{"n_kv_head": 14, "parallel_block": false, "lr_mult_o": 2.0}
MLP neurons of a small language model. Each row is named by its layer, matrix (gate and up: input weights) and neuron, and shows model dimensions 336-399. Each number is 128 + 32 x the weight over its row's rms, rounded and kept within 0 to 255. A neuron's up and down rows have the sign that makes its largest values positive.
After each neuron's rows, "fires on" lists the tokens most often at its 100 highest values on Wikipedia text that the model never trained on.

L2.gate1822 [176 128 124 136 117 166 110 126 167 108 144 162 171  78 121 152 119  85 156 108  99 108 123  72 105 147 162  99 116 200 189  64 194 126 110 135 115 125 160 138 150 126 129 145 124 130 135 126 146 131 171 160 158 101 125 118 141  75 104 158 170 120 104  78]
L2.up1822 [111 101 148 166  88 113 164 166 145 136 120 113 167 124 170 101 177 174 124  77 160  78 124 160 130 100 114 140 120 146 102 135 129 181 101 104 112 144 106 122 146  84 121 143 106 126 126 117 169  64 181 121 108 146 124 148 224  34 102 100  99 140 152 158]
fires on: " in", " to", " with", " at", " run"

L2.gate1842 [112 113 127 134 111 106 132 148 125 173 109 121  80 139 149 126 177  85 152 169 122 132 138 120 138  90 145 116 151 110 134 178 145  55 170 178 109 117 148 120 107  95 169 162 123 156 156 171 107 151 177 117 117 173 115 149 123 137 157 118 218 173 165 157]
L2.up1842 [137 114 124  80 141 161 144 179  90 129 137 115 132  88  76 114 121  77  67 203 104 154 124 193 210 145  62  87  77 181 132  97 124 170 177 119  72 190 152  80 179 118 134 161 148 193 158 139 108 160 169  75 138  95 121 117 154 141 164 124 122  95 187 118]
fires on: " |", "'", "al", "or"

L2.gate2312 [115 134  80  88  87 135 109 104 108 103 143 120  57 162 168 113 153 131 158  12 115 160 145  62 159 117 126 106 120 137 154 124 176 130 161 178 114 126  94 139 165  97 122 147 117 141 160 151 119 105 153 135 150  92 168 136 113 145 128 134  78 126 129 141]
L2.up2312 [157 182 131 181 128 102 102 128 155 102  79  83 100 171 160 144 211  92 130  64 112 111 107 105 157 119 125 159  75 155  73 180 211 128 142 127 127 178  99 132 160 107 157 120 139 113 151 169 124 110 100 117 122 153 143 133 131 184 153  89 203 139 134 132]
fires on: "\n", " of"

L2.gate131 [118  77  39  88 150 184 128 136 151 101 138 163 148 145 160 148 151 132  96 154 168 167 114 130 179 152 167 149 191 113  83 130 112 153  96 117 121 130  92 102 117 176 169 121 108 101 126 177 193 123 115 122 109 159 126 102 155 188 127 138 113 128  83 155]
L2.up131 [ 90 126 103  93 138 145 109 127 130 166 148 126 158 143  82 106 154 149 132 136 108 139 139 157 113  98 157 114 145 162 113  79 111 127 112 131 108 161 165  94 160 146 125 137 131 186  70 122 145 111 117 162 126 154 164 198 140 121 183 105 122 183  73  99]
fires on: "p", " |", "/", "es", " ft"

L2.gate353 [105 123  90 113  94 117 166 103 184 158 139 118  51 147 116 128 157  68 139 152  94 114 143 154 145 175  93 111 102 161 146 162 126  92  88 120 119 144 154 164  62  70  74 157  97 119 182  98 125 122 108 147 123 146 137 214 162 172 172 124  94  91 156 176]
L2.up353 [142 102 133 148 120 141 154  60 169  95 174 101 130  94 137  84 162 108 129  99 152 105 152 127 182 158  95 121 135 205 109 196 167  50 141 119  98  90 132 142 102 137 142 134 138 175 120 145 108 184  70 129 142 101 167 126 107 111  93 101 134 107  92 104]
fires on: "\n", " of", " ("

L2.gate1487 [157 165  95 126 163 100 150  51 128 113 111 128 163 115 114 116  97 147  93 122 126 136 113  92  86 164 163 100 146 154 142  89 145  86 135 128 131 160  70 149 199  60 133 117 148 138 166 126 166 139 141 227 176 138  78 160  89 152  82 133 156 169 187 110]
L2.up1487 [124 117 120 113 158 158 124 121 149 139  81  65 158  92  97 170 128  88  87 135  82 122 166 163 123 117 123 120 130  56 170 151 113 118 152 116  92  74  74 133 159 109 140 130  86 146 132  81  89 140 112  75 200  97 132 148 122 130 108 133 135  70 123 164]
fires on: " of", " located", " based", " for", " in", "/"

L2.gate240 [ 82 113 115  81  88 104 167 129 184 137 174 139  42 122 140 245 100 102 135 129 117 115 167 112 132 156 120  82 122 126 168 179 197  50  93 125 109 106 133 194 121 123  98 116  67 156 152 143 119 101 128 124 179 133  83 133 220 162 143 105 100 125 144  95]
L2.up240 [ 90 132 114  48  84 122 142  72 147 150 111 112 124 118  98 160 156 149  89  88  85  81 154 164 212 128 108 132 123 122 109 140 154 142 149 124  81 160 183  84 169 157 122  53 142 121 154 108 110 117  76 118  59  86  87 129 145 155 126 144 178 115 152 117]
fires on: " |", "\n", " 6"

L2.gate1242 [ 51 162 116  97 154 106  92  93 106  94 122 142  44 164 145 157 150 116 142 208 161 133 158 166 135 108 174 113 103 171 152 180  90 106 121 127 137 119  93 153 120 150 111  92 102 137 119 104 169 124 222 101 167 172 130  98  74 196  79 139 146 152 156 150]
L2.up1242 [ 88 139 115  97 136 104 137 103 157 167 146 190  77 115 176 128 163 187 118 141 199 103 171 152 146 120 148  69 130 140 132 133 135 140 106 122 123 143 137 149 160 215 107 128  97 155 136  86  62 152 104 136 125 101  79  88  19  87 114 166 148 154  70  96]
fires on: " |", "|", " 3", ":", " 2", ","

L2.gate639 [103 162 126 162 117 156 134 147 121 184 145 195  89 168 154 131 139 125  76 121 161  55 182  93  96 156 132  91 103 114 172  86 143  87 114 152  59  91 135 137 126 152 135  77  82 176 171  73 138 155 163 204  89 106 115  82 127 134 141 142  87 126  90 148]
L2.up639 [111 118 134 144  93 161 120 160 130 134 168 204 187 154 114 108 137 127  94  64 136 111 165 136 118  87 110 100 154 104 131  76 155  88 114 156  71 115  81 142 110 131  50 142 151 149 149 143 128 145 127 100 161  87 125  99 191 112 128 157  93 135 112 140]
fires on: " of", " in", " time", " to", " after"

L2.gate1731 [122 163 104  97 124 157 123 157 188 103 139 179 142 159 120 140  95  94 164 166 132 165  70 169 152  57 165  91 108  82 159 100 170  58 100  53 159 142 112  99  64 138 145 137 130  44 125 122 119 100  97 154 136 231 114 144 190 169 121 140 115 136 113  99]
L2.up1731 [ 96 126  94 169 130  56 159  97 115 140 144 135 122 139 120  93 126 119  59  88 129  44 133 140 115 137  22 101 174 134 187 126 182 161 112 133  96  89 122  76 174 160 121 100 148 151 140 189 131 161 158 149 123  97 153 144 168  57  99 218 123 105 121 140]
fires on: " |", "val", "ré"